Weights of a small transformer language model.
Architecture: RMSNorm before each block, biases, untied embeddings, normalized queries and keys.
MLP neurons of a small language model. Each row is named by its layer, matrix (down: output weights) and neuron, and shows model dimensions 176-239. Each number is 128 + 24 x the weight over its row's rms, rounded and kept within 0 to 255. A neuron's up and down rows have the sign that makes its largest values positive.
A block is one neuron, or neurons of one layer that tend to fire together. After each block is what it responds to, as a language model described it from the Wikipedia text at the highest values.

L10.down56 [128 145 153 153  86 145 164 131 122  85 133 101 133 132 127 121 158 155  64 107 141 114 153 138 146 108 147 137 115 148 147 125  86 140 132  80 120 117 112 107 133 157 121 137 113 120 155 167  98 134 131 171 151  87  85 140 128 154 110  98 164 115 107 176]
L10.down78 [ 81 113 135 124 126 129 145 119 124 110 159 110 137 131 138 130 175 113  97 152 115  75  99 133 133 111 133 124 122 102 107 117 148 114 120 104 119 142  83 123 129 113 111 142 115 136 144 119 121 102 148 122 155 109 119  87 107 137 167 118 121  55 164 144]
L10.down80 [102 134 130  94 112 146 133 145  78 123 135 187 136 171 123 123  96 103  74 128 100  99 101 170 160 116 103 142 126 108 114 165  89 107 167 108 157 154 131 125 130 126 146 121 151 134 150 129 113 139  99  94 165 146 102 150  86 143 145 108 133 108 114 124]
L10.down154 [157 142 148 151 127 122 145 155 143 182 119 116 128 151 116 142 118  89  86 106 127  98 146 163 177 128 112  82 163 128 134 105 183 135 120 122 154 128 140 107  77 139 135 147 142 124 177 127 113 146 131 124 113 140 148 101 167 156 130 123 130  97  80 135]
L10.down259 [131 134 119 128 132 161 112 108 118  89 172 136 133 132 166 100 134 146 119 123 109  72 108  93 113  94 142 122 107 109 153 118 162 129 153 109 132 125 124 141 134 112 114 126 179  99 102 151 101 131  83 141  78 123  98 108 143 101 101 129 150 135 153 109]
L10.down275 [110 131 126 180 148 156 185 144 103 112 102 104 143 168 158  89 124 119 187 133 106 144 167 147 104 149 186 106 108 143 119 131 110 100  76 112 156 123 133 125 140 106 116 134 106 132 137  85 119 167 126 150 105 144  83 141 119 155 112 126 124 108 118 115]
L10.down311 [ 37 162 133 161 156 120 119 131 127 145 112 110 101  74 111 145 154 132 121 113 161 118 157 129 157  91 178 150 107 147 114 105 137 126 130 112  85 110 141 109 134 169 128 163 114 128  94 141 169  79 138 121 141  65 134 119 132 104 102 136 101 123 120 145]
L10.down439 [104 122 102 113 107 141 162 111 167 144 174 107  98 125 162 158 126 171 100  86 122  88 140  89 106 118 108 144 111 126 125 109 107 110 142 156 121  94 111 125 115 117 150 135 120  83 200 100 130 119 123 134  94 106 108 111 121 173 140 143 151 123 127 127]
L10.down442 [109 129 147 145 101 139 109  87 112 109 139  99 120 106 145 146 142 128 145 149 129 126 152 122 165 108 118 148 148  84 163 114 140 107 151 153 162  90 161 107 104 125 162 121 159 150 139 131  95 141 109 143 129 116  72 127 139 144  99 124 129 145 120 112]
L10.down477 [113  78 150 159  99 145 114  93 133  92 123 150 145 112 106 126 113 118 160 108 112 119 182 117 143 122 155 121 111 124 155 154 121 133 128 132 136 186  80 141 116 169 132 147 137 117 124 150 111  70  74 114  93 103 116 137 139  92 156 115 132  98 101 143]
L10.down506 [ 87 140 151 180  99 130  90 170 121 123 113 131 148 103 181 167 109 163 119 116 120 121 115 160  79 114 104 123 107  92  95 137 121 181 140 164  96 129 170 145  93  80 134 114 140 140 137 153  84 109 192 133 112  93 132 174 139 111 148 123 128 114 144 151]
L10.down521 [ 92 114 144 159 124 118 135 149 121 130 133 159 121 137 158 125 135 154 121 143 133 113 114  95 113 140 109 146 127 177  92 131 131 141  99 123  96 188 131 129  98 120 145 100 147 131 154 153 114 158  91 143 133 177 145 114  93 137 110 157 133 108 158 158]
L10.down524 [113 122  87 145 113 139 165 120 160 142 129 136 142 155  93 116 114 141 144 105 135 112 122 126 141  98 131 140 124 139 147 157 140 143 120 122 101 105 139 157  98 179  97 139 114 129 102 131 145 117 136 136 102 147  78 111 148 168 142 124 135  90  86 121]
L10.down557 [ 70 109 130 147 133 145 159 135 121 157 150 131 131 112 139 150  73  80 139 134 141 140 127 146 109 165 124  96 117 123 155  91 128  72 127 148 130 133 115 122 109 155 107 127  78 130 112  96 120 103 118 130 199 145 110 138 131 129 107  90 157 157 127 147]
L10.down592 [108 122 164 147 130 163 167 134  64 104 126 137 116  73 136 141 124 159 120 136 102 194 143 179 120 182 127 131 139 107 130 143 121 110 153  87 140 156 111 146 116 120 140  84 112 133 141 145 134 120 130 118 134 155 137 160 155 133 129 117 161  99 106 110]
L10.down660 [ 43 144 164 164 180 108 140 118  98 107 120 113 115 138 107 157 110 134 132 120 127 108 146  99 132 143 142 114 146 159 108 115 148 147 156 153 117 125  89 101 127  71  89  72 108 139 120 153 125 116 129 146 149 151  86 113 112 163 110 129 110  79 158 130]
Description: Hyphens inside names. Hyphens joining two parts of a compound, mostly double-barrelled names (Hans-Jürgen, Tara Davis-Woodhall, Johnson City-Kingsport), also two-player, self-assessment; sometimes mid-word pieces in foreign names.

L3.down310 [150 112 101 147 103 152 108 141 150 106 123 118  67  96 182 102 202 117  94 127 145 126 159  93 125 143 149 140 107  97 138 126 116 103 120 105 126  91  86 152 110 141 148 152  88 116  98 105 101 127 176  87 125 129 138 134 147 112 126 163  91 141 134 134]
L3.down313 [137 152 144 132 152 114 166 147 101 150 140  83 139 117  93 188 140 133 181 103 140  91 124 150 104 141 140  84 116 119  97 186 135 134 109 150 150 103  91  97 118 172 146  91 135 127 146 143 101 139 111 135 122 118  95 144 130 150 141 120 110 160 122 114]
L3.down391 [143 157 123 103 143 169 138 135 108 146 117 117 126  78 123 131 147 147 167 151 160 137 164 127 171 129 172 126 143 126 102 143 160  87  89 145 153 114 129  75 117 115 130 131 112 112 135 160 131 180 131 132 144  89  98 120 109 136 177 109 156 140  95 154]
L3.down440 [124 163 121 116 120 139 118 118 155 115 148  71  75 105 153 145 133 124 173 127 119 105 136 147 126 153 122 130 141 137 132 107 144 165 117 141 128  67 110 141 120 135 162  96 109 135 141  90  92 109 102 129 139 150  92 164 114 130 149 168 128 159 115 168]
Description: Nationality and country modifiers. Country, nationality or geographic-scope words used as modifiers before a noun, e.g. UK tour, German film, US$, world No. 1, Federal Court.

L5.down191 [120 157 135 131 132  92 163 105  93 100 167 131 106 151 143 146 131 124 113 153 126 136 131 136 169 172 107 128 116 124 143 140 111 146 153 174 120 122 109 148 111 146 125 151 106 127 122 173 148 116 118 122 126 157 118 123 108 133 152 142 144 126 156 123]
Description: Compound-word joiners. Hyphens, slashes and dashes joining parts of compound terms, as in fifth-place, Rutland-area, PAVN/VC, plus some mid-name pieces and "of" in titles.

L10.down114 [154 137 112  86 132 103 138 129 127 121 148 129 129 149  78 145 154 141 144 116  91  91 170 136 160 136  95 136 109  89 116 148 145 108 136 118 109 195 117 152 137 117 124 116 139 140 105 102 175 142 146 112 121  76 177 138 130  85 103  91 100 122 126 110]
L10.down118 [136 110  96 135  79 130 131 111 105  94 161 119 135 109  89 153 161 158 116 122 132 101 150 126 178 113 108 130 100 121 134 129 154 130 116 155 142 135 138 144 130 128 112  96 129 119 155 144 151  84 133 149 162 103 141 198 123 147 135 135  98 157 140 156]
L10.down144 [ 91 160 107 136 129  87 154 109 134 127 128 136 123 130 146 109 116 143 168 151 116 117  96 139 138 142 118  99 121 166 123 120 137 133 147  84 120 110 117 153 145 135 170 142 145 115 117  98 136 117 147 150 127  72 121 109  95 149 109 112 111 145 114  74]
L10.down202 [ 87 114 123 163 135 155 123 163 111 107 114 131 185 152 128 129  94 135 117 117  90 129 153 151  68 103 117 167 164 148  93 131 153 112 139 115 125 126 116 139 151 117  97 120 156 138  99 107 156 128 124 127 155 125 152 115 120 125 142 106 127 101  96 125]
L10.down204 [115  80 116 170 126 134 146 123 100 100 133 125 131 130 132 152 135 121 132  76 136 119 140 109  60  58 134 159 126 161  81 127  73 113 135 133  78 140 141 134 169 142 122 131 140 113 128 142 128 152 162 141 113 123 163 110 145  99 135 100 113  76 138 129]
L10.down278 [147 144 127 115 109 131 142 178 113 157 108 103 155 121 113  97 119 151 131 144 153  81 129 127 141  97 129 176 153  76 165 140 143 113 178 122 114 121 152 142 157 115 154  98 121 172 103 133 134 157 141 142 175 133 136 176 123 116 106 136 162 177 122 146]
L10.down289 [149 142 100 140  67 171 104 162 146 142 126 126 175 107  82 109 125  82 124 102 164 107 122 156 166 122  87 111 195 105 144 126 121 115 136 144 124 156 106 140 140 115 108  94  99 117 114 102 104 122 149 183 128 119 148 139 108 132 113 138 120 152 133 154]
L10.down355 [ 68 135 118 135 122 134 143 126  78 147 170 126  93 117  92 150 142 108 109 154 161 125 143 129 128 156 165 134 112 101 102 124 142 102 124 139 133 148 131 147  94 182 119 135 128 106 111 116 120 113 146 154 124 117 110 124  95 137  71 119 114 117 150 156]
L10.down356 [114 144 163  94 110 110 117 135 129 126 139  90 107  72 110 103  92 155 127  96 104 171 146 111 122 132  84 120 154 146 116 126 124  90 150 111 162 156 122 100 151 178 144 135 125 101 112  92 115 134 133 108 120 112 133 122 101 112 160 112 159 133 162 149]
L10.down427 [115 140 119 161 124 143 123 120 142 119  97 120 109 148 137 132 126 135 152 144 122  94 129 164 138  86 128 117 135 170 179 139 105 120 141 108 139 112 152 115 120 147 115 147 109 107 143 147 165 150  88 135 151 148  96  93 122 146 107  97 166 102 162 131]
L10.down539 [107 122 156 131 127 131 143 129 121 135 139 141 101 131 154  61 130 154 149 167 143 125 140 132 115  84 135 148  61 101 140 160 121 114 104 151 116 210 126 150 126 137 163 118 148 104 124 134 114 177 152 121 141 138 142 134  94 120 101 155 131 144 141 155]
L10.down609 [118 101 119 107 142  99 143 158  90 135 159 196 116 151 112 105  90 140  92 114 101 176 149 102 135 128  77 135 189 122 105 117 122 101 116 139 126 113 115 124 148 109 139 184  95 150 148 106 127 132 129 139  85 145 121 137 132 146 140 159 134 137 142  96]
L10.down610 [159 120  83 138  98 127 108 105 168 101 123 132 138  88 144 101 147 101 130 108 138 121 156 110  89 118 143 127 101 150 167  91 131  87 148 156 125 114 146 113 169 112 165 156 137 117 165 119 186 135 136 140 157 142  65 186 107 127 158 130 135 129 132 147]
L10.down634 [ 97 111 112  99 107 124 128 106 101 126 144 106 158  88 117  84 132  61 104  89 153  84 167 140 111 102 151  94  76 129 122 127 145 125 150 120 128  95 126 118 118 171 180 133 121  93 157 131 138 120 145 141 115 177 128 112  80 111 152 151 129 105  99 157]
L10.down659 [127 127 132 104 100 108 162 126 128  92 159 138 127 145 129 159  92  68 140 216 108  58 118 116 129 139 129 103 112 144 144 115 119  99 136 126 105 123 186 131 109 106 138 128 112  77 138 100  83 159 116 185 129 152 118 138 123 148 131 173 141 129 112 125]
L10.down687 [170 119 118 112 119 135 124 148 131 129 113 146 154  88 131 121 131 128 151 161  90 123  99  95 140 100  74  76 131 135 141 154 166 118 144 134 128 112 155  92 168  78 192 108 129 111 121 127 138 112  93 123 107 139 146 128 145 115 109 133 160 117 152 116]
Description: Ends of years and place names. The final token that completes a year or a place name in biographies, tables and locations, e.g. 192|3, Dallas, Texas, Ut|ah.

L5.down383 [129 170 143 120 133 119 133 134 120 147 163 126 104 116 123 164 111 104 104 118 112 113 127 118 160 177 129 121 139 157 123 119 108 134 176 119 127 133 103 112 141 153 113 141 104 182 136 139 107 132 143 146 134 104 127 109 132  85 177 105 135  80 159 124]
Description: Predicate-opening function words. Auxiliaries, adverbs, and verb-ending pieces just after the subject or auxiliary, before the main predicate, e.g. "to be", "has also", "there-fore", "to-o".

L3.down257 [ 75 158 123  91 152 133 143 112 133 135 146  94 158 127 153  78 130 147 152 126  68 192 171 103 139  81 135 136 168 148 119 136 143 108 152 144 165 107 143 132 183 166 113 149 141 131 134 182 150 131 145 150 124 175  96 141 123 111 106  98 112 110 117 146]
L3.down360 [108 128 113 145 118 158 112 106 144 116 134 103 152 138 114 125  82 145 101 137 107  96 154 136 134 109 119 147 145 128 115 117 120 158 139 123 130  96 137 107 150 131 143 153  93 134 137 103 134 134 143 129 145 137 123  83 122 129 119 110 115 124 114 128]
L3.down441 [132 118 154  88 137 119 103 113 152 130 119 124 125 142 127 117 123 148 148 154 106 113 173 123 137 124  84 149 166 149 144 128  98 148 128 136 141 164 134 150 117 148 177 147  54  92 179 100 171 139 134  76 164 149 139 125 108 106 148  98  88 110 135 146]
L3.down665 [102  92 123 131  85 135 120 108 118 130 139 124 109 122 122 105 110 154 113 121 148 107 113 131  92 123 104 125 128 171 175 128  97 130  93  96 157 167 127 105 156 133 103 106 134 125 145 108  89 151 145 149 129  89 133 110 103 142 148 126 138 141  99 149]
Description: Sentence-initial prepositions. First word of a new sentence after a period or line break, mostly prepositions opening dates or transitions: On 30 May, In 2013, After.

L10.down51 [180 138 107  61 128 117 149 144 123 187 118 139 115  73 130 116 137 127 125  71 131 116 111 145 119  91 138 148  96 113 154 125  85 116 124 161 113 131 113 142 148 110 131 115 104 147 142 113 127 150 106 132 124 145 125 131 165 155 160 133 123 131 136 122]
L10.down83 [ 99 120 138 121 103 116 148 120 103 141 186 180 121  77 113 131 126 150 119 156 148 154 102 113  98 127 147 146 104  88 124 136 113 149 127  88 111 155 121 186  96 146 163  97 142 129 139 128 164 132 123 103 150 127 135 119 103 141  97 158 149 144 172 151]
L10.down88 [147 136 136 181 135 133 151 136 149 154  97 134  97 140 134 195 126 126 123 106 136 119 157 105 120 139 122 165  65 110 112  87 169 126 109 103 127 118 104 139 113 104 178 127 103 143 129 117 130 115  92 125  88 128 113 175  98 145 108 131 139 123 136 151]
L10.down93 [130 160 116 116 108 141 131 144 131 133 111 148 106 114 104 127 118  98 145 150 129 139 136 125  89 127 130 153 155 106 107 123 119 105 145  90 131 123 127 160  89 140 150 104 172 128 166 140  74 138 122 148 128 125  68  97 168 113 189 125 125 107 160 148]
L10.down139 [127  94 148 117 138 137 111 144 113 105 132 123 130 144 122  79 104 141 133 144 130 136 120 117 205 102 148 146 130 154 132 130 160 133 104 125 110 153  86 130  99  93 120 134  79 137 109 156 127  85 129 132 135 121 180 139 110 139 125 121 162 170 136 151]
L10.down150 [133 114 151 139 158 114 166 162 133 140 100 137 142 140 116 117 131 158 111  91 135 109 166 109 109 112 154 130 137 110 122  84 142  95 141 115 130  86 111 130 126 158 130 141 129  87 121 100 131 112 115 126 126 138 106 130 139 143 124 148  65 104 120 128]
L10.down169 [169 122 140 136 111 145 144 155 114 139 108 147 173 151  77 148 125 103 153 131 101 141  63 161  88 116  88 154 120 128 150 131 139 113 114  76 115 116 137 117 138 132  81 116 134 129 144 147 120 130 115 123 140 123  70  78 128 138 171 124 135 113 104  91]
L10.down277 [146 140 121 149 161 135 133  88 121 159 133  91 154  80 135 123 166 117 112 140 197 148 119 122 151  81  72 150 167 147 155 146 105 129 138 105 152 120 126  87  97 140 121 136 117 142 139 132 105 107  99 150 114 130  94 123 152 114 137 124  93 162 120 100]
L10.down286 [144 141 130 107 110  90 116 114 156 123 110 136 162 120 139 118 130 152 117 127 140 134 104  80 134 111 131 153 107 126 112 112 102 117 118 124 124 158 131 170 145  92 110 128 130 175 100 112 113 132 121 116 106 113 142 128 101 107 139 153 121 119 131 173]
L10.down402 [ 72 108  84 148 110  88 153 113 101 122 129 135 145 106 153 138 144 121 141 140 131 138 113 136 102 127 132 134 140 115 152 183 133 149 114 165 154  94  93 138 127 111 171 156 149  94 169 104 107 135 150  95  91 144 116 135 148 123 125 148 109 122 125  97]
L10.down468 [127 124  71 148 118 109 115 130 147 111 115 140 129  99 109 116  85 145 147 125 150 137 109 149 128 138 142 133 159 109 159  88 140 115 131  69  99 106 137 125 133 108 154 145 153 134 119 188 132 174 195 141 135 125 109 164 152 153 169 139 114 145  94 167]
L10.down471 [135 121 106  97 137  91  98 127 114 167 135 159 118 131  95 156  99 119 128 153 125  89 169 127 157 115 167 122 146 163 109  96 149 103 147 143 140 129 124 157 126 125 141 117  93 127 148 117 141 115 129 121 137 123 118 100 132 107 123 129 151 177 128 130]
L10.down508 [179 112  98 176 114  97 147  90 121 125 116 130 126 122 188  82 127 151 111 138 150 177 135 111 115 114 138 100 153 163 122 146 174 126 134 137 146 149  85 122  88  96  94 165 105 131 120 123 115 123 104 160 127 141 140  96 115 163 136 121 143 149  97  90]
L10.down528 [171 118 161 123  62 159 133 111 127 122 102 102 119 131 107  96 121 109 120 129 132  91 140  79 157 121 138 131 159 118  94 142 171 165 151 128 164 127 119 103  90 117 144  74 115 136 120 134 156 152 107 155 159 109 114 142  86 130 110 143 141 107 146 125]
L10.down574 [ 84 117 140 151 130 119 114 163 159 125 152 163 123 148 148 100 115 125 131 119 144 121 100 144  95 135 137 117 133 138 133 112  93  88 131 139 135  93 119 169 136 114 105 116 133 139 144  99 142 145  96 105  93 179 129 114 142 138 120 120 126 185 105 133]
L10.down589 [132  62 166 134  97 158 148 125 143 150 136 106 173 128 135  94 134 133 168 183 142 160 115 155 114 146 137 142  90  90 147 144 123 115 145  98 146 174 112 115 143 130 108 125 105 134 149 177 130 124 117 127 114  85  91 131 120 106 176 155 126 157 128  98]
Description: Inside title function words. Function words like the, of, and inside multiword titles of songs, films, books and awards, e.g. "Around the World", "Woman of the Year"; also some mid-word pieces.

L3.down185 [148 158 139 154 144 102 116 166  94  67 127 154 127  95 108 115  82 140 120 145 121 103  98 138 123 115 130 132 137 117 110 137 165 113 107 116  39 135  84 152  88 129 137 132 126 126 135 140 115 166 127 142  98 124 173 122 122 172 134 134 134 147 135 128]
L3.down210 [134 130 140 156 118 141 120 112 173 137 132 155 107 115 137 138 143 148 133 134 146 114 131 148 155 123  98 122 117 110 165 133 133 118 134 165  98 131 159 113 142  90 118 187 118  94 146 119 117 153 102 107 116 132 139 177 136 118 168 168 141  90 117 121]
L3.down537 [100 155 113 175 122  88 138 135 177 118 144 150 146 123  81 192 127 131 145 129 101 130 115 147 172 157 102 157 115 128 121 129 196 175 111 135 152 117 129 115 136 170 114 152 184 108 119 135 164 128 131  93 164 105 154 144 171 148 136 161  86 161 143 141]
L3.down648 [122 164  85 106 129 144 149 100 106  93 160 148 117 117 165 114 116 151 125 103 156 115  77 143 152 160 134 126 133 166 110 107 156 149 104  90 109 141 107 123 126 138  89 111 121 121 169 165 156 158 128 136 132 132 131 176 133 121 152 115 138 118 144 174]
Description: Intra-word hyphens and joiners. Hyphens, slashes or dashes joining two parts of one compound or name, as in state-run, I-95, Gil-galad, TN-VA.

L10.down0 [115 134 157 123  95 139 103 146 153  97 143 104 136 173 122 153 126 127 126 128 148 101 109 107 177 117 102 163 118 140 125 128 130 114 124 157 123 155 138 139 125 114 111 133 144  95 137 159 111 157 135 137  93 127 155 103 139 115 117 147 154 104 128 112]
L10.down14 [135 112 113 143 111 133 152  86 132  96 202 132 102 120 122 116 114 119 107 160  97 100 101 126 116 107 149 134 172 106 123 148  96 110  99 111 123 186 124 162  86  95 111 168 159 109 137 132 125 156 112 113 119 134  82 164 160 138  85 129 144 155 140 113]
L10.down28 [130 117 168 166 120  92 118 117 121 108 135  90 117 167 111 153  86 177 153 116 143 134 109 107 112 153 110 124  95 148 104 160 137 137 112 110 141 129 108  98 111 168 132  96 111 128 146 101 123  97 118 129 155  92 118 105  99 135 149 134 152 117 130 130]
L10.down108 [171 120 128 146  99 123 139 170 136 151 129 129 132 123 119  78 140 156 111 148 139 172 143 130 134 163 104  88 107 139 136  73  93 116 150 156 150 128 105 144  99 165 101 132 140 119 120 100 150 153  85  97 103 125 123 125 119 133 176 110 131 144 178 174]
L10.down126 [159 107 124 101  91 118 113 154 121 140 107 136 102  96 104 135 127 104 108  90 125 101 154 122  85 159 140 152 132 128 109 130 104 114 159 118 150 155 113 134 134 104 124 101 156 101 122 135 145 156 128 139  96 132 139  93 107 115 134  95 141 122 137 135]
L10.down193 [109 161 116 137 150 119 154 128 137  82  55 130  85  98 128 120 161 135 173 124 139 117 158 127 129 166 114 129  96 121  83 149 111 153 122 132 146 121 151 147 128 139 113 157 108 174  87 126  99 130  72 117 105 125 139 114 108 119 119 176  95 161 144 144]
L10.down233 [135 133 127 139 112 150  86 115 191 131 115 111 118  94 148 118 121 141 144 150 140 148 180 133 143 100 109 118 106 131 124 127 123 159 104 146 110 143 125 108 132 137 141 130 110 155  91 107 125 122 117 116 111 141 122 137 118 135 113 127 150 103 114 112]
L10.down284 [173 147 146 149 105 149  97 196 117 111 110 115 112 123 116 149 122 137 150 120 125 127 153  68 120 161 117 140  97 114 158 138  83 142 139 122 115  97 134 130 110  97 134  94 152 118 116 114  62 102 132 123  91 137 119 129  98 154 153 129  99 143 156 122]
L10.down307 [107 106 150 144 178 141 101 136 147 105 159 109 109  54 109 117 129  86  90 141 116 129 118 150 111 139 144 130 127 159  96 150 112  95 113 112 138 127 119 111  93 156 149 162 145  88 145 166 133 102 163 160 133 153 137 156 111 130 117 127  88 126 183  72]
L10.down401 [195 156 109 123 133 124 185 125 126 115 129 134 140 118 154 102 125 138 103 143 130 151 125 159 136 111  91 147 132  94 100 124  92  96 120  97 137 129 140 143 177 160 153 132 123 135  96 120 113 106  99 128 150  78 160  82 164 115 112 100 149 114 189 127]
L10.down408 [150 153 145 135 111 177 158 149 140 176 145 176 124 116 118 144 130 118 130 128  99 166 139 103 140 142 113 171 115 163 137 121  97 103 121 143  94 141 125  87 158 129 133 146 151 125 103 104 154  94 129 102 133 132 117 117 150 111 109 108 112  86 124 140]
L10.down422 [123 147 145 101 141 131 127 140 139 118 136 122 120 104 145  99 154 128 125 135 160 135 146 115 111 130 123 158 146  81  91 123  92 125 170 138 123 159 107 116 132 137 136 129 141 109 136 142 142 116 152 120 111 156 136  81 125 122 137 143 158  79 160 125]
L10.down494 [118 112 149 107 114 159 126 120 134 169 146 138 155  98 109 122 161 125 165 120 142 144  97 168 129  89 154 117 105 127 138 148 147 133 142  97 131 130 171 157  91 104  95 107 124 160 182 109  85 111 124  91 140 105 166  74 126 148 122 154 120 185 148 110]
L10.down505 [121 103 130 134 135  91 144 155 146 140 129 139 115 124 132 124 148 106 145  95 145 130 156 141 208 113 130 134 119 159 129 165  78 134 118 110 108 137 132 132 140 140 144 137  76 134 141 109 128 144  89 137 153 139  83 157 153 136 156 138 111 147 151 128]
L10.down568 [158 209  95 130 121 118 120 169 144 130 113 169 148 154 146 128 122 100 149 133  83 141 158 135 171 159 117 121 121 118 131 111 135 132 143  96 136 139 120 107 120 147 168 106 119 138 112 126 154 116 129  97 164 150 122 163 131 149 137 136 116 111 189 108]
L10.down607 [ 93 172 161 165 104 102  76 114 109 150 135 101 123  85 142 115 144 123 121 118 142 107  85  92 111 122 129 116 164  91 113 129 177 153 145 111 132 118  87 128 141 123 112 111 104 125 156 120 124 151  93 151 167 154 153 108 106 164 148 129  91 175 102  98]
Description: Adverb and degree modifiers. Adverbs and degree words right before the adjective or verb they modify, mostly the -ly ending piece (extremely, relatively, fairly), plus very, quite, most, not.

L3.down383 [124 142 129 111 134 134 150 145 112  82  97 128 128 110 130 100 157 149 136 146 166 131 149 131 120 142  99 126 142  84 105 150 167 149 131 110 106 140  64 112 137 113 137 134 149 127 110 129  87 137 136 120 138 110  65 118 104 165 126  97 138 118 210 114]
L3.down474 [ 45 121 136 115 102 111 145 148 112 121 157 147 101 114 157 120  86 120 186 105  98  60 108  71 167 112 146 108 124 130 107 167 131 118 145 104 121 165 109 116 142  88 140 110 141 143 154 108 108 127  87 135  80 176 106 120 140 143  86 141 164  96 142 123]
L3.down646 [111 153 129 120 120 117  97 115 120 139 133 130 134  82 153 107 122 104 122 118 129 156 132 141 122 128 154 121 111 116 146 158 141 133  88 115 115 121 120 116 101 101 129 117 155 142 110 186 153 118 138 110 124  93 154 117 127 136 144 132 131 109 150 120]
L3.down682 [116 132 171  74 103 135  70 101 144 176 144 145 150 100 110  82 136 123 145  90 121 146 169 138 120 109 155 140 144  88 141 136 154 109  99 171 105 129 124 105 162 145 135 118 136  85 122 151 135 128 125 122 167 136 117 137 138 117 172 132 130 104 153  98]
Description: Short ambiguous word pieces. Short tokens that may be a whole word or the start of a longer one, mainly not, would, just, either, and Just in Justice.